Part of a small language model's weights.
Training: a variant of Muon for these matrices, 1357M tokens, 10354 steps.
MLP neurons of a small language model. Each row is named by its layer, matrix (gate and up: input weights) and neuron, and shows model dimensions 64-159. Each number is 200 + 30 x the weight over its row's rms, rounded and kept within 0 to 999. A neuron's up and down rows have the sign that makes its largest values positive.
A block is one neuron, or neurons of one layer that tend to fire together. After each block is what it responds to, as a language model described it from the Wikipedia text at the highest values.

L3.gate165,261,168,248,214,240,207,177,228,171,202,215,229,170,200,269,214,232,251,197,203,269,195,225,205,187,175,182,182,219,163,176,172,208,186,176,203,260,197,195,188,237,174,242,188,146,189,194,192,201,209,185,262,169,198,254,204,153,149,155,210,202,246,183,167,201,156,209,214,167,195,165,201,216,187,216,169,158,197,166,223,242,161,229,192,210,201,265,171,170,178,191,207,209,216,169,185
L3.up165,154,165,197,176,211,212,178,234,185,175,175,161,163,222,283,186,231,220,160,176,168,221,243,165,188,177,192,188,188,185,178,281,207,227,248,187,204,207,168,209,215,178,218,222,231,262,196,186,149,218,186,169,157,198,201,203,194,195,196,198,207,229,209,185,204,139,166,189,173,199,206,210,188,169,194,254,207,247,217,200,211,238,197,163,180,202,169,186,241,209,156,219,145,158,222,184
L3.gate300,208,165,147,190,132,238,232,206,243,190,200,258,209,176,221,173,183,200,163,189,253,169,148,249,238,197,247,170,220,203,208,168,248,211,161,217,195,231,228,231,161,228,209,172,150,201,189,233,207,210,216,161,175,188,238,172,208,258,198,162,188,220,171,183,222,199,218,233,185,135,194,146,180,235,197,229,224,234,217,257,169,206,199,227,222,192,230,237,279,162,106,173,236,143,214,218
L3.up300,170,202,162,196,212,229,232,202,195,256,230,279,194,190,223,226,218,216,187,204,176,213,190,170,190,185,202,137,136,237,178,130,198,191,204,194,184,211,203,209,215,220,252,162,193,242,224,222,219,214,229,230,196,186,208,195,183,213,182,195,206,172,209,168,226,230,193,171,250,171,147,251,160,195,210,235,257,234,193,171,178,206,195,190,244,233,231,223,207,220,188,192,239,198,198,251
L3.gate463,172,205,244,202,177,243,191,153,170,179,202,205,190,223,132,206,207,212,217,138,202,225,192,224,167,190,197,121,186,199,244,204,244,210,201,240,165,201,202,206,188,166,216,234,200,189,207,196,155,214,163,239,173,282,246,166,181,159,175,177,153,194,153,204,177,192,185,153,181,177,264,215,214,215,242,220,237,181,216,276,190,185,193,193,158,201,250,194,174,169,178,200,182,198,211,165
L3.up463,219,221,171,180,203,165,193,226,136,172,224,241,224,196,215,184,159,235,147,198,249,238,153,245,142,158,201,192,228,229,199,280,213,196,220,192,218,200,211,190,198,170,242,223,107,234,181,193,178,213,218,250,199,184,238,203,204,200,198,201,194,244,152,208,187,188,178,195,115,133,225,204,171,205,195,194,227,202,187,240,191,203,179,210,210,171,222,191,142,191,180,198,214,186,205,161
L3.gate476,202,197,190,184,219,205,166,297,180,189,252,194,189,188,150,154,251,241,194,152,166,173,210,199,163,186,198,186,224,234,186,130,226,218,178,202,191,194,187,211,185,220,187,162,184,229,221,233,153,225,218,247,121,219,206,214,131,127,197,179,165,190,235,169,219,175,209,202,188,233,248,230,222,162,182,188,195,180,185,192,234,214,214,256,202,225,178,217,188,234,222,291,231,186,234,178
L3.up476,251,198,208,125,201,209,190,154,182,201,171,227,221,193,189,215,118,181,204,193,231,232,174,206,206,193,223,208,239,277,232,200,219,225,168,201,255,245,135,255,180,215,237,247,229,199,256,189,202,193,161,171,205,180,194,239,235,213,178,205,222,231,142,207,199,164,153,216,200,202,144,193,227,218,220,164,235,181,238,144,235,158,212,164,180,137,219,261,224,158,174,172,175,210,180,195
L3.gate503,198,156,176,211,233,163,203,228,184,148,200,194,218,213,173,259,217,266,184,196,198,239,219,217,179,156,156,164,164,209,222,217,273,246,186,203,216,191,181,207,171,184,248,208,222,243,192,166,194,230,216,198,259,203,218,185,236,222,249,177,166,200,227,158,196,188,214,254,154,222,194,166,214,202,209,200,195,226,154,102,221,219,169,157,228,170,179,193,114,185,222,166,228,187,155,199
L3.up503,188,195,146,231,238,187,243,243,184,221,216,221,247,210,224,164,169,177,217,179,249,221,174,213,184,207,195,193,168,206,191,215,248,259,227,191,146,167,167,186,174,191,218,150,147,164,187,169,219,216,151,253,210,192,220,190,227,178,231,193,176,144,218,196,175,261,225,261,185,265,215,154,245,211,209,233,237,248,222,235,211,155,227,196,202,178,239,185,162,155,203,142,155,190,177,160
L3.gate509,202,114,167,221,203,182,170,191,247,251,204,184,182,190,148,232,231,169,194,182,181,199,214,159,227,217,168,192,219,193,182,189,224,186,167,183,202,167,177,217,224,202,157,179,224,216,184,253,184,299,191,218,205,156,193,143,227,225,207,161,184,263,214,199,268,191,213,216,187,146,142,239,163,171,256,212,239,213,199,226,176,246,203,228,200,229,240,183,151,250,178,214,230,204,234,188
L3.up509,217,206,198,241,192,170,226,183,236,190,203,187,194,166,232,214,181,221,254,189,257,222,200,248,196,218,161,230,210,188,181,227,184,200,202,141,198,170,173,162,183,199,164,196,242,185,179,224,219,296,205,195,181,209,245,216,232,209,179,176,226,187,233,216,224,261,173,245,205,259,176,167,238,172,243,160,217,223,182,207,240,212,254,190,168,227,208,235,183,253,214,165,242,140,193,155
L3.gate513,197,151,185,223,258,216,220,228,177,207,182,204,200,218,165,201,172,197,177,199,220,145,204,174,228,201,194,175,172,207,186,175,153,190,230,285,243,199,196,205,157,221,185,258,184,246,116,220,238,201,233,155,163,184,248,211,165,199,160,175,246,179,186,188,160,197,213,204,217,223,176,153,198,225,213,159,183,213,207,169,186,224,198,194,184,219,238,198,236,191,189,219,198,263,243,195
L3.up513,183,199,225,175,175,153,258,222,192,207,161,230,179,161,179,186,259,188,237,182,148,256,157,249,230,238,157,270,177,143,186,174,237,219,179,189,250,227,185,156,246,215,195,254,173,234,205,190,156,174,198,217,126,157,203,224,209,220,194,211,218,254,195,183,215,191,179,185,181,201,185,170,219,230,191,172,186,172,247,234,181,258,212,195,157,196,189,167,209,144,213,216,192,242,178,205
L3.gate676,250,204,170,194,195,220,152,231,220,230,223,185,188,182,224,262,173,186,129,154,202,207,230,202,236,196,228,184,203,142,199,167,188,185,184,143,202,239,166,153,207,187,193,237,193,211,188,188,147,236,236,221,198,184,208,194,173,193,189,182,231,178,182,193,181,181,162,152,117,220,187,230,196,170,222,201,231,201,161,148,194,223,133,161,213,181,238,199,219,243,238,204,229,200,219,239
L3.up676,147,225,221,172,208,191,243,160,202,197,252,157,217,184,252,210,175,209,221,163,238,201,200,192,181,243,172,200,244,196,145,193,157,173,175,169,193,191,175,262,150,267,235,211,178,228,213,212,163,224,158,144,132,229,229,216,242,224,239,197,210,121,256,186,271,147,224,276,182,227,215,193,175,207,178,214,225,247,236,205,196,156,201,208,194,251,244,206,173,135,176,216,244,190,157,173
Responds to: Wikitable header cell separators. Pipe separators in wiki table header rows, often before an empty cell (Votes | Seats, Gold | Silver), plus mid-word fragments like ult-im-ate, dyn-am-ics.

L3.gate38,132,205,189,236,212,216,210,180,184,245,157,214,224,235,222,172,173,198,200,236,191,234,187,240,164,223,207,225,214,187,251,166,223,204,183,239,159,223,185,212,177,264,256,193,204,218,160,220,238,192,215,186,164,175,218,265,252,201,171,250,203,287,203,216,207,221,149,219,225,177,171,126,229,211,204,217,249,203,192,202,232,232,192,207,193,196,213,231,172,184,209,189,243,178,210,238
L3.up38,215,205,150,229,225,212,215,257,229,237,159,301,239,199,245,193,197,205,176,218,203,229,190,230,216,167,187,225,173,214,215,142,202,179,192,220,240,262,182,216,192,229,248,226,244,204,179,224,174,194,183,184,205,208,194,206,170,215,227,229,130,177,186,183,203,188,205,218,199,166,197,125,178,156,179,159,202,222,203,231,212,205,236,211,212,187,207,229,227,262,219,154,188,273,145,206
L3.gate79,173,186,225,217,230,193,243,188,224,211,185,239,232,205,189,174,232,248,199,212,159,215,240,227,184,169,214,241,175,195,160,197,164,188,193,177,234,190,160,208,137,200,132,225,234,228,219,204,196,194,237,191,185,173,185,175,238,168,215,121,205,176,218,226,205,183,247,285,265,144,218,195,137,239,187,240,225,189,163,219,220,193,129,176,224,161,207,205,197,162,184,246,202,146,192,210
L3.up79,201,174,201,246,170,219,191,172,161,242,224,175,211,170,148,179,168,147,156,207,211,202,200,223,268,212,205,211,187,215,224,211,192,214,192,133,251,178,171,254,200,186,180,202,264,174,190,185,224,201,201,155,236,257,203,241,242,204,204,229,188,199,214,141,190,205,184,198,234,165,187,141,201,260,162,278,190,226,180,224,250,193,219,196,231,218,189,173,183,241,201,248,183,196,188,227
L3.gate178,166,258,234,218,212,182,196,206,162,153,206,244,233,171,200,164,200,199,201,181,136,209,135,211,170,182,224,195,155,213,250,149,204,201,196,215,226,197,167,179,229,225,191,233,178,146,195,261,182,191,184,139,260,210,252,211,179,214,219,191,194,234,179,223,179,186,236,178,201,193,219,245,206,269,201,216,203,201,157,219,218,285,212,153,209,194,167,245,239,217,197,200,255,183,239,265
L3.up178,201,224,194,219,193,225,232,194,174,271,193,232,182,220,181,197,177,228,153,218,228,221,175,237,173,231,248,175,187,207,197,153,204,192,196,224,197,186,232,260,158,211,194,282,206,219,150,283,219,221,255,167,273,171,165,216,174,167,238,219,260,161,199,235,198,236,222,193,224,188,175,155,198,244,203,197,207,183,204,168,208,179,235,199,143,205,159,219,156,213,161,224,227,232,233,211
L3.gate325,212,182,212,196,152,218,176,228,172,223,243,257,202,170,139,250,234,151,253,209,203,170,167,177,231,166,219,242,179,168,190,216,175,218,174,206,188,183,161,273,168,193,171,213,186,245,253,213,174,193,205,212,192,187,186,202,185,209,183,148,216,209,218,188,254,185,225,230,223,222,227,230,157,196,179,240,192,169,179,224,223,199,182,172,168,136,206,252,193,193,198,208,153,136,260,197
L3.up325,237,291,222,191,210,234,280,183,221,237,172,253,166,222,206,228,158,177,193,180,230,221,185,226,280,208,202,209,186,225,228,170,130,248,240,158,165,180,210,268,149,189,192,201,227,213,181,215,184,214,231,233,235,171,154,160,182,232,132,173,198,187,200,199,223,192,195,232,188,236,249,200,220,222,185,219,151,199,216,193,244,235,209,186,207,198,182,195,219,190,187,221,200,228,168,209
L3.gate394,188,179,217,142,176,243,162,194,181,197,188,220,189,203,189,227,165,222,181,220,167,179,176,188,192,197,139,160,222,232,214,185,175,205,219,159,178,204,209,203,225,208,165,208,175,161,185,208,157,193,280,221,183,231,181,193,213,224,188,212,215,184,165,155,197,215,272,180,236,212,149,227,183,167,236,195,259,226,202,261,212,240,200,269,168,238,239,215,208,210,208,226,176,167,191,207
L3.up394,156,178,157,179,165,206,212,239,166,182,163,226,190,216,221,223,199,156,246,194,211,204,182,157,181,206,177,189,200,195,205,207,218,214,234,155,235,228,243,164,200,171,166,207,204,156,225,210,236,192,161,237,154,165,242,189,165,186,160,204,274,173,100,200,254,207,190,199,184,221,214,176,174,195,194,244,206,210,179,219,211,215,214,190,160,231,179,191,234,198,194,199,233,179,202,192
L3.gate433,162,224,235,219,275,247,161,196,197,224,178,204,238,142,173,245,235,177,283,222,268,190,202,233,212,261,163,185,247,203,195,192,156,174,233,179,205,180,165,163,177,235,188,195,177,223,201,163,167,210,215,150,167,208,243,208,199,206,184,230,207,167,185,213,213,189,232,225,212,188,178,168,172,203,182,202,201,215,219,210,200,180,206,223,169,217,216,254,213,150,172,156,208,212,171,218
L3.up433,223,194,208,220,273,193,201,174,164,254,186,196,208,194,195,230,162,173,163,168,241,252,151,210,153,187,203,198,214,163,199,200,256,181,195,251,182,209,176,262,165,229,184,194,192,181,216,228,259,208,203,218,181,252,174,161,204,175,194,221,210,198,224,245,240,235,252,236,226,167,193,250,178,210,189,233,224,182,234,262,180,163,190,192,227,220,196,243,232,191,190,171,197,213,161,215
L3.gate435,216,271,235,197,146,184,269,155,233,271,250,246,199,212,137,194,204,197,209,229,209,207,136,239,237,176,188,232,211,182,203,203,169,220,247,245,172,207,200,261,134,193,219,253,232,176,229,148,224,187,196,168,128,149,267,174,203,192,198,213,168,141,161,188,187,185,216,239,245,169,215,162,174,192,202,207,210,193,218,225,205,248,235,222,180,209,218,199,209,205,231,175,200,234,195,206
L3.up435,211,237,183,187,216,227,179,200,165,235,153,161,244,163,237,254,168,182,179,194,258,200,192,200,172,186,175,187,227,225,247,238,191,193,232,122,176,229,169,212,233,191,198,171,189,166,184,146,238,203,207,221,183,229,225,188,188,213,202,219,230,198,107,198,143,217,153,170,217,189,197,204,189,176,219,181,196,204,191,211,167,192,191,265,203,157,238,211,252,170,160,197,204,239,207,197
L3.gate791,218,135,158,147,225,224,243,144,228,220,210,192,219,245,193,145,231,175,196,225,237,163,269,191,216,173,235,175,202,241,163,171,210,248,225,253,213,183,167,213,268,218,214,196,225,208,245,176,215,213,214,173,194,193,196,196,178,235,218,201,231,97,188,222,238,230,217,199,179,204,205,174,187,170,143,213,197,140,283,189,207,216,208,228,188,186,182,224,221,216,177,178,218,174,206,213
L3.up791,207,198,228,193,282,181,258,170,224,216,234,216,218,193,232,149,172,209,184,242,164,198,237,261,212,223,230,196,190,221,185,203,175,189,204,251,210,195,199,179,174,203,232,198,206,202,207,192,218,232,212,246,159,209,259,214,215,190,221,202,270,177,219,226,206,236,204,124,177,216,214,140,206,215,159,205,188,184,195,201,189,201,275,222,236,168,200,207,152,187,196,200,190,200,193,241
Responds to: Second piece of capitalized words. Second subword token right after a lone capital letter that starts a word, often a name beginning a paragraph or heading, e.g. L-ev-ine, L-ang-ley, J-ack-sonville.

L7.gate161,180,211,149,210,237,215,158,250,216,209,169,202,241,233,178,233,261,228,224,260,197,201,229,204,205,186,224,197,178,197,196,187,148,226,202,164,196,178,231,157,204,232,181,172,240,146,168,166,219,224,179,189,209,166,202,224,203,194,282,194,220,161,228,211,248,162,207,191,191,142,186,266,206,227,228,199,213,183,208,191,206,199,177,243,219,220,242,243,220,183,193,204,200,144,194,171
L7.up161,224,194,186,201,176,211,223,193,245,193,140,154,210,249,240,178,208,191,243,183,175,205,140,152,210,210,191,179,166,199,196,143,159,251,226,205,215,189,249,204,226,209,220,163,265,197,155,172,157,211,172,219,176,202,180,195,179,225,243,173,227,221,188,184,140,226,210,177,186,209,250,212,231,176,189,181,244,223,163,233,164,137,214,218,185,205,147,254,209,242,208,173,202,213,145,230
L7.gate319,223,145,186,226,159,237,199,185,167,211,207,194,202,215,228,237,216,213,184,217,195,179,227,213,233,224,167,226,195,229,165,189,212,222,180,191,199,176,184,229,107,184,162,202,206,196,184,162,205,168,172,206,191,165,158,127,162,200,193,163,236,222,192,201,244,216,192,257,176,237,224,193,177,234,181,200,152,164,210,178,259,213,206,184,249,180,241,228,188,201,165,215,217,209,237,153
L7.up319,171,235,243,262,193,188,194,170,220,180,251,220,200,191,213,223,221,187,234,173,149,178,202,207,220,202,171,181,204,183,238,204,236,217,177,169,187,196,193,221,169,236,201,218,179,234,151,222,192,201,195,201,241,207,152,180,205,175,190,166,175,230,208,224,209,179,176,207,215,135,232,216,159,234,190,207,222,201,181,216,204,252,179,215,217,230,229,245,228,227,197,196,218,242,199,158
L7.gate554,192,178,219,229,197,194,244,193,206,266,215,202,191,220,156,177,208,164,199,186,152,237,228,164,250,189,189,211,181,140,208,260,161,246,240,215,147,216,212,173,151,221,263,149,139,193,268,205,155,165,237,236,140,200,194,205,196,174,247,216,193,258,198,207,211,224,215,225,173,239,180,218,192,160,218,202,193,183,212,266,205,225,185,180,198,216,209,182,181,176,179,202,222,176,255,181
L7.up554,182,168,231,186,219,243,116,184,214,228,175,202,159,211,244,191,176,194,230,207,239,143,209,211,192,176,170,222,207,166,195,288,191,215,238,169,203,173,166,205,157,195,223,187,203,201,227,163,229,219,213,205,185,229,232,197,196,167,205,257,184,203,192,203,205,195,200,165,277,200,225,250,173,190,212,192,191,172,155,222,228,226,147,267,169,152,176,146,241,213,135,206,173,151,216,161
L7.gate666,237,169,180,235,215,219,167,198,211,228,239,190,251,234,149,236,218,160,191,181,207,210,162,184,181,162,210,219,211,197,163,255,187,195,167,194,164,174,207,179,173,215,189,201,163,120,193,148,196,209,194,184,201,220,192,224,157,188,151,204,207,183,224,184,202,155,240,178,267,226,196,176,184,199,175,207,233,129,229,203,217,197,216,173,152,159,198,249,236,206,239,183,179,195,182,215
L7.up666,207,189,237,230,219,123,221,241,194,210,205,206,245,223,235,231,220,183,231,218,194,177,173,199,199,188,177,256,199,220,271,159,210,210,201,189,203,193,207,166,194,206,187,185,220,161,143,249,191,213,188,230,220,166,133,191,194,188,229,210,234,178,196,199,227,173,203,270,261,211,235,178,167,243,182,246,185,181,223,183,219,250,187,231,226,204,197,224,241,237,221,226,224,187,222,193
L7.gate748,248,195,234,244,171,206,166,179,204,194,220,178,195,195,155,231,259,166,169,201,196,227,168,217,224,210,170,241,215,132,191,213,183,228,207,223,175,149,187,227,154,200,187,250,191,146,207,123,178,131,142,197,186,179,149,224,177,246,227,187,225,246,229,233,208,166,239,218,211,243,253,181,170,252,155,181,239,159,218,223,214,234,136,181,235,162,210,240,198,220,227,174,195,224,245,190
L7.up748,223,232,210,216,232,206,261,195,220,219,235,208,212,218,175,236,205,186,233,192,163,221,154,191,158,202,154,219,185,145,247,209,167,222,132,225,196,186,179,162,177,180,213,169,221,288,225,216,185,173,233,216,165,212,224,171,181,268,210,182,168,211,229,213,218,197,178,185,170,236,219,220,189,216,253,173,258,216,197,161,133,253,203,223,229,174,179,205,187,182,154,246,181,215,155,191
L7.gate751,231,183,181,179,191,234,154,228,200,184,162,208,191,234,195,275,206,228,258,170,190,142,193,189,192,198,197,180,188,149,194,213,156,191,258,139,124,162,191,220,165,198,211,207,162,239,169,195,208,235,167,248,167,197,226,185,182,250,240,171,184,222,184,217,228,132,175,202,235,203,206,169,159,193,194,154,233,217,214,210,183,213,125,154,170,198,208,188,169,250,228,220,170,199,216,182
L7.up751,180,200,252,208,193,173,252,213,162,235,198,237,225,174,127,259,266,174,179,209,174,221,215,190,235,207,169,242,201,168,199,172,194,213,183,180,154,161,172,254,203,222,194,191,183,205,202,210,239,205,149,253,176,180,202,224,227,200,190,104,159,227,238,173,170,190,207,304,190,198,192,194,213,176,169,177,219,169,201,185,194,231,186,145,249,162,185,201,227,196,232,215,206,173,232,160
L7.gate767,186,271,150,217,228,225,178,216,221,206,204,194,193,192,176,213,201,187,154,238,209,216,179,170,200,208,145,175,171,219,189,237,219,160,176,151,150,201,175,194,157,194,172,208,157,171,215,134,246,191,222,169,165,198,168,221,203,253,215,204,240,240,169,239,207,159,178,159,234,262,216,160,195,192,147,223,222,172,175,215,205,184,200,217,176,203,166,191,200,162,185,243,193,174,166,221
L7.up767,255,137,213,200,179,231,200,169,207,178,156,199,214,255,190,182,157,230,230,240,214,146,147,201,233,154,130,183,212,188,194,179,144,193,199,172,218,188,208,228,191,213,137,229,228,189,190,195,233,195,210,168,195,210,171,187,197,194,203,183,196,257,203,247,250,211,223,239,252,228,151,192,227,179,192,235,167,168,193,250,190,210,171,210,263,203,158,238,205,191,177,176,218,208,238,184
L7.gate820,213,181,161,179,196,225,215,216,176,246,205,160,233,208,106,225,164,210,205,172,201,185,177,181,202,209,176,210,225,172,229,219,194,197,220,164,203,208,215,248,177,204,177,236,161,220,201,196,214,136,226,175,160,178,215,178,214,150,200,158,200,197,191,199,266,173,156,160,225,172,212,200,177,200,195,156,161,159,219,205,186,213,196,182,189,252,207,216,175,189,182,183,189,233,158,173
L7.up820,230,214,194,221,188,198,203,244,235,185,208,224,186,213,221,241,238,159,230,234,141,215,141,199,241,161,197,211,200,179,141,219,233,226,158,151,193,175,223,226,152,213,216,176,180,181,256,204,206,167,218,224,138,242,171,228,243,203,219,190,176,199,217,196,153,192,186,208,170,205,185,160,171,182,189,206,183,211,243,154,164,203,200,182,158,196,180,187,254,179,222,161,207,199,194,183
Responds to: First-name endings. The final token of a person's first name just before the surname, mostly in tables, lists and credits, such as Mar-iya, Nat-alia, Eric.

L5.gate633,219,224,276,97,143,244,197,235,162,229,159,226,235,230,180,167,191,202,165,246,259,166,196,201,232,195,223,183,167,196,196,174,228,209,216,134,168,251,219,210,246,197,168,167,230,226,226,204,217,164,204,203,129,221,220,222,256,208,225,199,273,244,187,209,182,241,198,222,178,178,179,147,211,189,193,231,159,176,216,230,147,213,224,181,239,195,216,288,229,241,192,163,202,229,182,216
L5.up633,203,215,213,188,249,221,166,141,185,268,197,192,231,189,224,226,230,212,160,231,180,182,210,200,226,146,176,191,234,224,200,263,155,217,190,203,201,218,239,224,204,182,169,181,208,199,231,160,195,222,226,221,132,142,252,214,181,190,202,209,204,224,139,231,200,246,159,185,206,200,216,141,175,171,216,214,199,216,220,190,194,192,174,204,206,222,224,201,218,136,177,184,234,222,179,212
Responds to: Mid-word vowel fragments. Short word-piece tokens inside split words, often names or foreign words, mostly vowel clusters right after a short onset, as in Me-it-ner, le-is-ure, a-is-les.